Part of a small language model's weights: RMSNorm before each block.
MLP neurons of a small language model. Each row is named by its layer, matrix (gate and up: input weights; down: output weights) and neuron, and shows model dimensions 48-143. Each number is 200 + 40 x the weight over its row's rms, rounded and kept within 0 to 999. A neuron's up and down rows have the sign that makes its largest values positive.
After each neuron's rows, "fires on" lists the tokens most often at its 100 highest values on Wikipedia text that the model never trained on. A number after a token or word is its count.

L2.gate192,245,189,177,199,170,206,225,197,231,248,177,157,179,59,186,194,181,126,181,226,264,216,192,234,128,123,189,196,224,215,177,209,192,205,168,215,279,190,189,151,164,212,184,235,250,220,133,194,185,185,247,255,239,85,186,269,202,202,171,120,213,269,174,176,200,162,237,197,221,217,185,192,105,275,181,194,160,139,151,235,230,224,193,272,248,235,213,149,234,221,154,210,182,150,205,167
L2.up192,207,250,120,166,126,265,188,203,183,181,181,195,221,119,204,173,162,198,239,218,256,179,252,180,228,189,196,177,161,167,182,209,174,181,188,180,203,212,199,144,204,168,160,232,200,243,198,208,144,200,172,252,182,153,168,227,211,223,175,203,173,330,225,182,197,128,191,207,192,197,163,184,145,232,220,225,203,194,169,200,188,219,162,178,233,199,250,256,229,258,255,248,134,168,157,165
L2.down192,197,193,297,191,182,244,194,146,122,139,221,199,217,151,220,196,202,165,271,172,221,214,229,218,189,289,183,196,168,216,187,234,176,238,220,169,242,202,166,229,216,200,231,155,181,82,231,228,197,210,252,221,104,244,221,232,185,234,134,145,297,192,224,230,212,252,248,161,163,90,226,213,246,206,228,157,200,148,127,177,170,209,144,202,170,188,140,235,121,182,215,193,229,249,205,185
fires on: "on" 17, "ur" 14, "n" 12, "ac" 7, "mon" 6

L7.gate179,136,134,176,204,166,300,197,185,176,96,188,130,137,190,182,197,187,160,225,183,204,128,175,190,171,204,207,150,198,186,185,258,121,212,151,261,196,228,140,198,210,207,187,258,119,249,167,233,164,266,121,236,170,205,227,227,242,131,235,192,156,185,216,163,207,193,216,221,172,218,240,158,216,196,219,286,138,199,134,200,217,138,256,174,205,131,213,207,228,142,296,192,207,163,196,267
L7.up179,149,136,191,248,224,201,282,218,206,201,222,237,231,216,229,218,183,271,176,177,194,137,192,256,178,199,229,270,194,277,176,218,174,269,226,207,180,278,181,206,175,188,186,193,189,306,213,305,195,177,168,197,159,164,222,163,208,144,257,219,205,231,173,227,159,189,259,137,175,264,237,147,246,191,157,274,232,207,140,215,283,176,199,178,198,163,180,186,220,123,246,235,252,197,162,202
L7.down179,193,215,247,197,159,250,171,219,196,209,141,247,186,62,213,173,190,242,155,127,171,183,251,166,227,207,246,114,206,216,185,184,207,194,175,222,236,200,243,108,218,171,147,179,138,179,286,179,155,258,203,216,130,222,201,222,219,186,163,158,191,242,215,139,206,211,215,207,175,208,192,154,231,189,242,166,136,175,174,230,210,192,230,202,150,179,262,247,209,187,146,210,181,144,215,172
fires on: " as" 46, "p" 10, " it" 7, " an" 7, "m" 5, ":" 5

L7.gate180,189,169,192,212,206,227,141,163,261,156,208,245,209,228,207,263,138,187,260,212,210,103,239,225,177,199,171,198,208,186,181,207,204,272,195,177,223,138,181,167,187,153,96,234,185,203,290,215,273,178,206,149,211,200,229,204,247,182,173,253,235,279,147,210,227,221,204,154,234,220,244,104,208,199,226,194,143,139,297,247,250,247,183,176,140,297,210,234,174,218,242,157,154,208,226,255
L7.up180,189,206,189,157,197,176,244,236,187,221,131,200,139,213,244,141,147,192,203,276,228,154,203,164,201,156,251,235,262,276,214,129,193,177,153,160,132,201,207,198,224,193,144,60,218,186,221,232,216,204,226,159,189,195,260,249,232,190,218,215,210,228,138,128,214,181,274,170,215,183,112,154,217,216,222,254,187,228,244,208,223,161,211,141,254,183,199,226,221,185,151,179,142,196,241,184
L7.down180,246,212,225,220,205,142,199,177,222,192,142,191,149,157,211,215,219,196,212,216,175,221,237,203,254,99,194,226,212,154,150,237,215,172,174,195,213,220,289,242,216,207,160,191,219,225,291,186,157,252,233,213,256,182,175,235,175,140,121,187,201,164,207,180,272,286,131,153,219,182,164,163,218,165,158,200,245,147,258,163,250,192,228,158,191,155,175,217,234,232,226,182,222,183,184,186
fires on: "ist" 20, ":" 12, " J" 7, " km" 6, "-" 6, "in" 5

L7.gate249,160,233,231,195,212,261,166,192,127,205,168,177,156,186,99,242,202,162,170,115,222,148,173,223,201,167,139,205,174,195,190,288,172,143,241,160,165,227,262,151,223,158,202,174,241,299,213,183,272,230,190,178,171,199,157,187,285,167,228,217,163,181,181,263,217,215,263,121,206,124,209,225,201,204,147,214,214,227,249,194,184,292,134,217,200,194,127,201,201,197,214,150,162,190,245,184
L7.up249,249,140,172,147,177,153,143,221,186,169,272,174,212,161,206,154,181,146,179,197,210,218,202,192,251,148,168,212,209,149,145,244,160,206,198,122,218,269,242,215,284,213,245,210,213,222,183,194,177,207,219,202,133,184,231,228,186,180,203,212,179,194,222,198,214,185,180,198,138,149,203,226,200,186,176,192,262,180,153,278,162,186,207,103,313,164,120,212,226,215,191,210,237,242,230,186
L7.down249,204,178,198,229,141,181,158,228,217,193,137,152,182,210,234,219,232,128,226,157,199,224,273,187,212,220,224,228,214,255,221,191,193,281,193,167,211,263,297,232,200,170,221,179,159,209,200,185,215,151,219,241,220,219,243,284,164,246,185,183,187,244,145,163,175,175,133,186,182,74,223,155,218,215,222,157,202,201,198,242,163,163,286,160,192,184,251,190,149,217,234,264,209,190,241,168
fires on: " an" 49, " " 9, "S" 6, " one" 4, " only" 4, "f" 4

L7.gate199,155,182,171,255,193,173,193,182,208,162,228,316,281,206,211,216,115,130,201,184,214,226,166,172,166,239,167,252,141,186,220,206,151,184,196,146,208,238,273,256,229,281,182,139,170,167,256,194,202,198,163,196,146,203,182,217,235,230,125,196,233,185,143,209,114,189,222,130,180,272,219,264,245,178,140,214,183,233,207,147,217,145,220,140,197,220,168,187,192,129,231,197,119,204,255,229
L7.up199,170,221,204,155,147,225,205,266,216,152,149,159,183,211,274,233,158,156,262,228,120,227,228,214,183,185,167,224,280,272,220,200,192,197,180,240,179,226,228,258,180,236,190,154,192,193,207,233,219,179,170,165,155,233,179,223,240,209,210,226,229,171,233,271,191,174,124,168,204,159,266,211,280,230,217,228,170,212,172,268,268,205,281,186,184,280,283,225,145,111,223,164,149,229,173,204
L7.down199,212,175,281,194,163,246,187,202,117,175,205,215,150,196,215,215,94,232,217,202,225,191,165,234,194,189,249,125,168,209,77,152,189,273,192,207,152,158,191,184,173,218,220,180,210,154,144,237,201,82,170,127,145,161,124,231,168,243,227,164,175,192,204,262,149,242,188,183,253,256,181,136,182,247,174,122,280,194,153,186,188,201,165,218,235,217,194,271,166,172,191,153,157,302,232,250
fires on: "p" 25, "gh" 16, "a" 8, "the" 7, "ea" 6

L6.gate210,182,194,197,80,236,191,234,168,196,158,149,148,218,213,243,113,118,226,217,210,247,207,211,205,173,145,198,241,180,172,184,132,138,171,204,186,288,184,167,192,125,136,197,252,170,258,145,170,202,219,159,212,190,295,166,212,226,181,218,151,215,204,237,201,155,219,211,230,196,213,186,193,217,171,156,183,295,246,135,187,251,228,145,253,226,149,228,130,204,86,231,249,197,202,171,294
L6.up210,171,221,140,214,243,251,180,132,191,195,219,128,192,221,259,179,200,152,200,205,150,235,228,232,177,139,190,170,157,175,186,224,182,268,207,203,185,196,227,241,246,210,226,202,227,188,200,175,306,257,197,244,227,224,229,150,192,266,222,180,171,225,199,207,235,130,141,219,249,217,258,191,208,230,255,167,231,174,216,217,159,203,229,188,146,149,278,193,160,244,223,143,146,227,255,256
L6.down210,215,228,199,181,228,265,177,216,210,140,254,222,233,181,233,182,145,223,184,186,239,198,191,243,221,202,235,193,113,202,188,213,264,260,247,256,223,200,185,175,176,263,249,238,161,184,178,199,204,242,205,211,177,158,210,211,259,246,196,184,224,212,206,225,217,245,166,232,207,104,164,142,92,163,117,155,253,234,239,270,194,202,200,175,140,221,221,216,224,266,210,112,272,163,199,167
fires on: "s" 34, "an" 13, "um" 11, "es" 11, "amp" 5

L2.gate20,242,189,195,214,143,153,219,229,177,296,220,253,242,147,177,165,119,232,160,180,153,197,202,195,169,214,190,256,150,161,202,184,209,179,191,234,235,155,253,138,154,230,233,178,143,287,182,172,247,217,191,232,212,235,283,247,228,140,266,226,211,181,225,209,180,210,161,182,204,223,240,215,127,161,246,249,249,186,192,146,285,247,205,213,173,138,161,180,179,277,217,189,183,166,205,205
L2.up20,184,216,264,209,146,162,220,132,213,217,213,143,219,208,193,235,178,230,85,216,201,188,257,184,156,224,234,234,174,130,205,181,248,228,219,203,230,220,205,157,205,275,230,203,188,194,163,135,269,226,250,201,197,187,217,270,235,148,235,196,164,158,223,211,121,151,217,167,189,179,291,208,218,189,233,182,174,275,141,193,239,235,168,205,191,189,142,183,154,256,241,227,203,175,223,252
L2.down20,197,149,191,114,183,182,207,185,204,208,164,186,166,214,155,227,193,132,197,247,161,197,159,159,288,169,208,217,218,222,117,185,188,152,226,213,162,160,243,221,283,206,186,211,243,174,200,182,147,159,212,195,259,197,203,119,220,240,210,202,200,161,226,189,169,212,155,266,216,213,175,250,171,242,167,161,213,208,147,137,103,190,235,204,304,141,263,177,156,199,127,189,172,143,163,157
fires on: "ce" 24, "fe" 14, "ve" 11, "w" 8, "ef" 7

L6.gate202,204,182,163,243,190,182,225,211,259,195,233,183,143,185,161,217,273,272,164,171,180,216,161,175,152,202,213,166,263,133,186,198,124,223,166,223,220,157,170,157,210,234,163,180,200,165,154,190,236,200,306,134,211,109,249,188,163,209,111,195,148,190,161,182,144,190,187,208,112,262,210,213,204,220,204,124,212,198,181,167,111,257,274,268,220,192,234,152,222,208,215,218,179,163,206,220
L6.up202,134,239,190,200,176,193,174,161,130,191,234,131,198,205,186,239,149,207,171,174,197,186,175,197,152,204,235,179,199,141,278,165,150,196,248,113,239,240,248,164,231,177,154,202,198,247,211,201,227,246,182,256,192,162,157,209,278,180,141,234,151,201,255,231,205,244,263,148,193,195,269,131,169,230,223,200,247,245,165,204,221,141,197,252,216,152,219,179,211,195,272,213,157,224,196,179
L6.down202,203,242,219,187,227,281,261,192,293,194,234,192,272,177,173,168,267,185,189,198,166,222,204,123,204,203,181,154,229,203,182,256,184,161,182,185,164,157,286,204,195,172,183,161,215,202,232,180,224,196,269,104,197,180,202,151,236,215,219,190,258,131,148,170,216,197,253,165,234,221,158,235,197,165,230,137,162,195,219,158,178,199,87,251,151,132,224,142,157,211,143,173,139,129,179,227
fires on: " d" 37, "s" 12, "n" 11, "e" 10, "on" 5

L7.gate120,206,150,222,189,228,263,195,238,249,203,214,188,178,227,200,195,220,249,130,169,306,237,245,260,190,264,151,169,192,223,197,258,211,190,136,214,232,122,250,119,164,191,173,188,158,182,157,200,186,245,255,141,198,170,206,220,140,124,265,177,155,194,216,222,138,212,162,128,265,270,183,230,187,210,232,230,114,142,157,189,182,151,221,233,200,189,204,187,114,170,177,198,193,164,237,228
L7.up120,257,164,182,240,205,221,323,177,259,193,145,225,195,173,130,256,218,224,164,167,253,194,136,222,184,235,224,207,251,260,271,177,136,230,200,197,215,182,208,184,106,313,234,199,204,209,219,264,230,271,217,184,261,177,197,224,176,162,187,176,231,226,163,164,219,247,248,153,196,236,247,129,218,192,241,183,182,176,175,265,238,228,177,200,241,197,184,225,191,185,207,188,182,137,244,241
L7.down120,168,206,179,223,283,231,244,173,193,198,172,225,164,152,230,229,135,224,161,153,163,157,217,194,186,170,266,177,198,322,167,195,156,198,252,284,148,198,235,177,154,185,210,243,138,119,297,217,235,240,227,193,218,232,171,196,232,225,195,157,201,160,242,237,219,209,232,161,257,230,143,228,153,201,217,203,180,174,110,207,174,231,271,252,194,184,206,225,167,217,230,182,207,291,216,183
fires on: " d" 38, "d" 9, " at" 9, "z" 7, ")." 4

L6.gate77,191,287,212,169,166,237,194,224,232,200,129,250,191,163,221,183,223,280,211,190,170,168,221,250,163,200,212,132,251,233,155,199,190,182,283,185,241,244,198,230,271,156,152,214,268,226,209,281,222,213,154,151,177,148,186,159,203,207,172,158,200,218,115,241,181,259,223,203,242,241,257,172,206,73,182,216,192,250,249,186,242,244,251,250,209,223,210,211,165,138,210,143,171,245,233,204
L6.up77,231,175,230,189,201,179,219,163,123,243,124,205,196,178,183,176,186,175,210,200,224,159,133,178,235,211,159,142,237,141,170,208,195,192,172,207,272,175,237,222,243,177,161,176,142,218,220,275,126,68,211,196,148,179,215,165,217,258,188,181,208,227,125,227,213,233,258,132,240,204,171,267,192,186,179,271,208,197,158,184,181,218,155,238,265,217,150,197,243,248,168,209,119,176,181,207
L6.down77,171,222,188,195,221,260,223,195,199,246,161,137,246,174,191,177,145,284,189,171,201,131,204,226,224,225,122,180,215,196,259,207,123,154,248,180,214,127,189,177,244,192,230,204,188,248,235,267,133,241,194,212,181,173,209,192,170,215,208,124,229,172,138,212,255,279,132,237,111,201,263,233,188,190,216,238,192,191,207,233,215,249,206,226,244,210,216,229,274,300,218,273,224,196,172,241
fires on: "′" 54, "°" 32, ":" 11